python train.py --vocab_size=8192 --norm="layernorm" --positions="rope" --optimizer="laprop" --lr=0.000407 --beta2=0.99 --grad_clip=1.0 --warmup_steps=297 --schedule="wsd" --final_lr_fraction=0.0 --batch_tokens=65536 --seq_len=1024 --train_tokens=685500000 --steps=10460 --dataset="wikipedia_en"
MLP neurons of a small language model. Each row is named by its layer, matrix (up: input weights) and neuron, and shows model dimensions 48-143. Each number is 128 + 24 x the weight over its row's rms, rounded and kept within 0 to 255.
After each neuron's rows, "fires in" lists the words (lower case) most often at its 100 highest values on Wikipedia text that the model never trained on.

L4.up940 [130  79 175  92 125 100  99 118 143 149 137 120 152 145 118 130  87 108 134 128  90 106 119 123  85 118 147 131 129 142 104 108 124 147 147 113 114 150  95 171 130 150 128 120 157 105 131 194 130 160 124 114  95 130 124 132 143 118  92 171 139  92 115 119 171 128 101 140 148 167 160 125 179 156 158  95 175 123 131  98 120 111 112 108 186 139 157 105 117 111 136 130 109 127  79 117]
fires in: "to", "of", "up", "reach", "again"

L8.up212 [ 91 129 112 109 128 127 123 137 163 115 134 141 118 116 119 131 140  87 117 118  88 133 113 108 168 101 119 125 115 168 106 158  86 140 115 129  78 133 140 107 165 158 128 154 154 115 114 134 149  89 138 148 144 134 144 166  94 152 142 138 112 110 140 105 121 172 129 135 151 124  46 154 109 112 173 135 142 158 133 166 163 146 131  87 133 136 140 156 132  94 110 153 170 112 130 144]
fires in: "her", "their", "s", "his", "1988"

L4.up1929 [128 114 173 183 163  86 120 130 111 129 157 115 115  91 118  95 153 125 134 131  98 152 132 133  63 168 121  99 101 130 114 148 137 121 145 125 150 107 175 115  90 116 123  87 134 104  82 141 134  99 163 140 102 112 167 150 158  89  97 143 120 124 119 126 154 166 142 163 121 108 161 133 191  70 114 147 172 127 146  92 109 124 150 128 116 107 126 173 163 107 100 131 120  93 131 146]
fires in: "in", "from", "at"

L8.up1512 [132 128 146 112 155 102 129 127  95 109 122 123 128 103 141  82 116 131 118 150 121  93 123 125 123 177 120 119 111 100  99 141 115  92 197 105  95 103 149  90 107 112 144  71 150 140 139 149 117 109  97 143  99 131 206 120 174 164 128 113 140  84  98 138 120 131 141 135 125 113 146 135 199 108  98  98 147 151 101 120 136  74 131 142  76 114  98 146 157  81 137 142 146 127 118 135]
fires in: "the", "william", "2nd"

L8.up1703 [ 84 175 105 178  98 142 120  90 121 115 128 157 101 139  89 106 113 151 149  94 119 107 161  95 141 158 123 174 126 104 160 141 141 101 145 141 109 125 113 159 121 129 116 164  86 103 116 142 152 129 123  98 141 105 128 146 127 107 113 170 141 115  93 106 143 184 145 108 105 102  89 152 143  92 112 129 144 147 141  98 152  93 141 130 120 178 116 115 141 174 142 116 140 132 129 123]
fires in: "not", "be", "to", "considered"

L4.up614 [114 114 120 114 138 113  92 111 150  98 139 139 108 148 122 131  96 162 124  95 115 106 162  59  95 123 144 119 104 113 109 133 156 147 169  90 150 118 153 151  91 165 112 150 154 135 153 137 108  75 143 116 112 145 127 117 126 102 127 141 124 151 102 122 141 133 150 156 104 128 116 128 128 113  75 141 156 137 146 129 132 162 122 102 143 170 107 140 142 129 140 131 125 142 140 127]
fires in: "no", "will", "any", "the", "all", "they"

L8.up1472 [136 101 130  88  83 120  92  98 163 143 128 110 139 131 168 110 116 138 131 137 108 128 132 126 124 143  95  99 151  99 102 114 172 122 133 111 138 134 169 152  89 136 132 105 142 132 120 135 113 141 143 137  98 131 145 172 114  85  63 126 152 175 123 154 117 137 141 123 120 113 151 110 109  61 138 119 134 117 147 124 144 115 113 131  95 132  86 154 155  90 160 173 132 144 135 105]
fires in: "to"

L8.up2273 [ 99 150 162 129 120 100 123 125 124 144 148 136 131 113 128 147 166 106 168 118 109 163 120 131  85 111 115 116 104 170 112 143  71 151 222 145 111  81 131 130 154 145  89 145 155 102  99 166 138 131 144 153 119 136  99 130 177 151  64 129 127 112  77 128 130 116 141 137 129 133 119 139 170 114 133 153 134 153 112 113 159 121 128 168 141 154  79 122 108 134 136  83 162 122 129 120]
fires in: "and", "in", "from", "like", "as", "on"

L4.up2108 [154 122 156 133  94 100 102  74 125 140 114 121 190 130 127 157 146 141  99  92 141 147 152 139 151 152  91 122 103 137 136  75  95 167 144 119 123 136 141 140 145 108 138 152 114 175 124 111 119 107 123 131 145  86 138 161 126 128 141  93 102 108 143 110 119 136 180 143 115 117 182 152  90 111 119 166 114 151 159 115 143  82 120 116 139  86  51 103 130 152 111 119 181 111  98 126]
fires in: "united", "early", "used", "late"

L4.up1037 [ 93 106 123 102 112 144 150 104 108 117 173 151 135 104 117 103 133 136 128 121 105 118 132 147 143 118  96 100 152  98  94 126 105 137 119 128 108 125 149 105  96 109 123 143 109  94 131  89 157 107 142 138 151 127  96 105 101  79 183 107 121 154 158 101 100 178 161 130 120 150 154  94 168 162 102 150 134 160 126 138  96 129  87 120 116 150  97 117 100 111 151 144 169 135 177 105]
fires in: "after", "time"

L8.up985 [ 94 143 137 154 128 151 122  91 109 119  96 153 137 119 168 103 135 127 163 107 133 157 145 152  60 164 131 151 139 123 134 154  87 116 162 126 108 118 122 101 140 141 125  99 128 106  57  96 131 152  85 135 140 155  83 125 155 129 125 141 134 134 132  62 127 114 170 130 161 136 104 159 134 114 117 126 137  68 106 113  91  93  84 116 125 114 156  77 150 150 113 153 133 113 153 145]
fires in: "to"

L8.up1124 [111 125 160 111 126 126 171 122 106 137  66 117 133 130 157  62 154 123 139 167  95 164 116 154 127 156 117 137 130 185  89 174 164 172 120 119  92 124 144  84 111 104 112 155 112 121  72 136 113 128 126 130  68 137 119 160 123  84 126 145 121 142 142 128 144 159 125 103  98 152 108 137 153 153 144 128 151 149 129 127 133 112 114 111 115 131 118 144 124 135 112 170 162  86 173 141]
fires in: "m", "bn"

L4.up1030 [109 130 114 120 120 108 137 109 156 111 127 141 168 110 150 145 131 133 136 147 109 139  91 114 139 153 131 146 149 152 136 122 162 112 117 111 153  59 172  93 159 150 118 155 125 188  95 129 113 132 114 147 152 166  93  86 132 128  77  97 126 138 106 139 115 121 138 127 114 130 170 164 139 116 141 139 147  90 112 114 131  88 158 104 120 138 127 107 151 123 120 132 110 135 141 146]
fires in: "of", "to", "scottish", "from", "county"

L8.up768 [129 132  94 157 111 154  95 100 141 149  91  94 125 142 139 137  86 133 111  92 108 153 170 143  61 132 145  65 144 135 135 142 130 141 167 108 120  77 153 129 102 128 127  85 138 123 145 150 171 134 141 121 118 108 142 132 138 118 140 125 133 134  69 148 139 117 207 125 148  70 123 154 109 101 145 113 151 101 140 101 130 129 132 111  94 179 143 119  98 105  67 140  93 146 132 134]
fires in: "to", "in", "can", "and", "by"

L4.up1760 [102 124 150 137  86 131 152 129  98 135 103 115 140 115 131  95  77 144 154  88 162 110 161 127 104 129 106 124 117 141 146 134 136 144 121 131 127 106 100 111 151 111 160 152 138  69 152 138 133 151 138 113 154 134 173 166 153 149 138 130 153 114 102  93 127  82 122 144 118 133  78 122 131 117 151  99 159 108 137 139 174 144 134 120 216 141 165 110 120 162 150  93 129  97 148 109]
fires in: "of", "would", "to"

L8.up2296 [114 116 169 107 143 114  98 128 123  97 183 121 117 167 148  94 119 112 111 146  95 137 102 158  77 112 122 106 126 128 148 103 127 122 117 136 100  71 117 142 135 127 103 132 125 105 117 123 154 127 159  85 148 117 116 159 122 134 145 115 114 155  96 128 122 133  90 138 114 143 135  74 144 137 133 117 141 142  85 133 113  94 121 135 129 194 130 104 159 140 155 121 162 138 156 106]
fires in: "as", "under"

L4.up580 [ 92 117 137 152 122 142 154 166 141 101 156 134 158 109 103 156 166 138 109 109  94 114 139 150 115 119 114 111 120 139 118  92 160 148 147 138 160 131 104  98 171 118 148 176 107 133 101  90 104 155 114 128 127 110 120 131 136 112 123 119  94 108  99 123 156 121 132 154 104 122 120 106 141 148 118 164 114 120 154 132 140 100 140 161 152 144 140  89 111 126 117 184 124 102 147 164]
fires in: "it", "there", "this", "war", "continued"

L4.up423 [134 110 154 125 108 152 115 109 146  85 111 144 128  95 183  91 112 107 147 123 146 104 176  96 141 100 130 101  77 149 155 147 187 138 118 140 102  76 143 130 100 121 159 146 182 129 127 118 131 160 153 118 105 150  83  99 126 141 143 129 132 120 127 119 111 100 117 108 130 129 127 148 153 176 113 126 154 114 154  92 130 138 146 108 155 121 137 157 152 107 130 156 115  98 142 126]
fires in: "while", "of", "ouattara", "either"

L4.up273 [142 112 108 123 117 158 120 152 139 137 121 116 154 118 142  89 182 133 138 127 121 151 139 194 126 147 147 152 114 138 100 107 157 114 125 146 139 123 179 119 132 136 160  98 153 126  82 179 138 111 110 133 153 111 140 184 161 131 153 109 160 164 136 152 179 127 125 162 117 136 124 108 130 112 103 116  92 123 125 146 123 113 121  95 176 112 150 144 141 125 142 127 154 115 158 104]
fires in: "also", "early"

L4.up2150 [106 151  96 158 130 136 181 163 149 100 147 145 112 121 149  75 133 143 139 114 125  98 146 127 114 118  89 105 122 123  92 126 135 136 114 132 101 139 144 127  97 136 148 112 172 109 130 121 150 113 140 132 163 139 115 158 105 110 144 124 165  98 122 151 131 124 143  93 107 116  98 130 114 150 148 156  94 166 170 161 132 107 110 134 132 149 105 112 135 148  61 119 117 165 131 155]
fires in: "of", "while", "into", "came", "changed", "joined"

L8.up1537 [ 72 119 129 117 140 116 131 105  98 140 129 159  90 129 114 131 159 105 106 101 117 156 154 116 103 105 134 131 132 116 117 124 167 114 137 109 144 141 137 130 120 114 163 136 106 125 160 140 168 145 118 138 110 125 181 119 101 117 117 151 130 166 128 105 121 166  98 121 119 131 146 112 117  95 176 141 131  85 129  94 114 103 102  96 140  98 118  67 135 161 122 141 168 132 126 137]
fires in: "m", "3", "public", "chart", "be", "oz"

L4.up2130 [ 77 142 121 148 132 127 125 122 131 142 124  93 171 143 110 137 113 113 155  91 122 151 144 163 142 155 120 143 114 117 147 159 111 128 137  88 140  81 108 128 155 138 119 120 116 119 130 115 121 120 136 100 111 129 130 126  98 114 128  96 139  87  79 129 183 134 126 103 145  90  99 153 124 136 120 136 143 143 102 106  80 161  88 130 100 128 124  90 145 117 132 142 118 116 131 122]
fires in: "can"

L8.up860 [ 69 137 119 124 137 134 141 108 137 150 118 134 145 103 117 111 141 113 102 139 101 130 132 140 111 139 136  96 102 148 123 166 131 152 137 138 155 113 137 120 115 117 141 142 176 170 160 104  84 141 134 135 131 160 137 124 105 102 105 137 123 104 117 118 108 107 142 117 112 129 112 165 136 128 127 125 113 166 109 171 103 159 147 140 111 169 124 151  84 133 102 147 183  69 124 125]
fires in: "after", "when", "where", "until", "labor", "if"

L4.up727 [115 107 113 112 116 114 130 116 142 136 139 120  83  97  89 130  98  73 131 129 133 185 141  84 108 115 154 162 120 126 110  82 165 133 164 134 152 114 109 123  96 114 123 102 105 125 112  88 120  92 151 113 146 110 133 145 139  82 162 121 133 166  77 135 146 181 136 125 152 174 107 123 132  95  85 201 105  77 173 152 105  95 143 148 114 104 118 121 142 168 133 119 158 138 171 106]
fires in: "all", "took", "taking", "spending", "some", "every"

L8.up2120 [128 126 117 131 110 139 135 109 148 113 160 160 138 135 143 116  89 167  78 119 119 165 141 108 147 136 132  78  91 146 130 159 184 102  99 126 105 101 152 121 113 145 143 136  78  91 120 124 105  54 174 127 124 161 146  93 156 149 131 145 153 154 117 102 118  92 157 144 165 151 116 160 130 123  89 166 136 165 133 144 109  81 114 161  99 107 133  72 163 151  68 125 131 132 137 136]
fires in: "they", "we", "it", "you", "will", "how"

L8.up1060 [ 90 129 131 144 122 116 134 145 161 122  99 108 112  91 155  69 112 143 123 126 118  88 137  90 107 157 151 136 147 115 119 128 184  94 131 142 126 110 123 134 154 102 160 116 135 130 101 146 142  97 127 157  84 129 112 142 122 144 166 116 115 121 132 109 129 128 132 128 120  85 129 121 130 156 165 114 164 111 109  99 111 152 123 110  91 119 134 132 129 162 124 143 153 124 165 144]
fires in: "the", "and", "early", "its"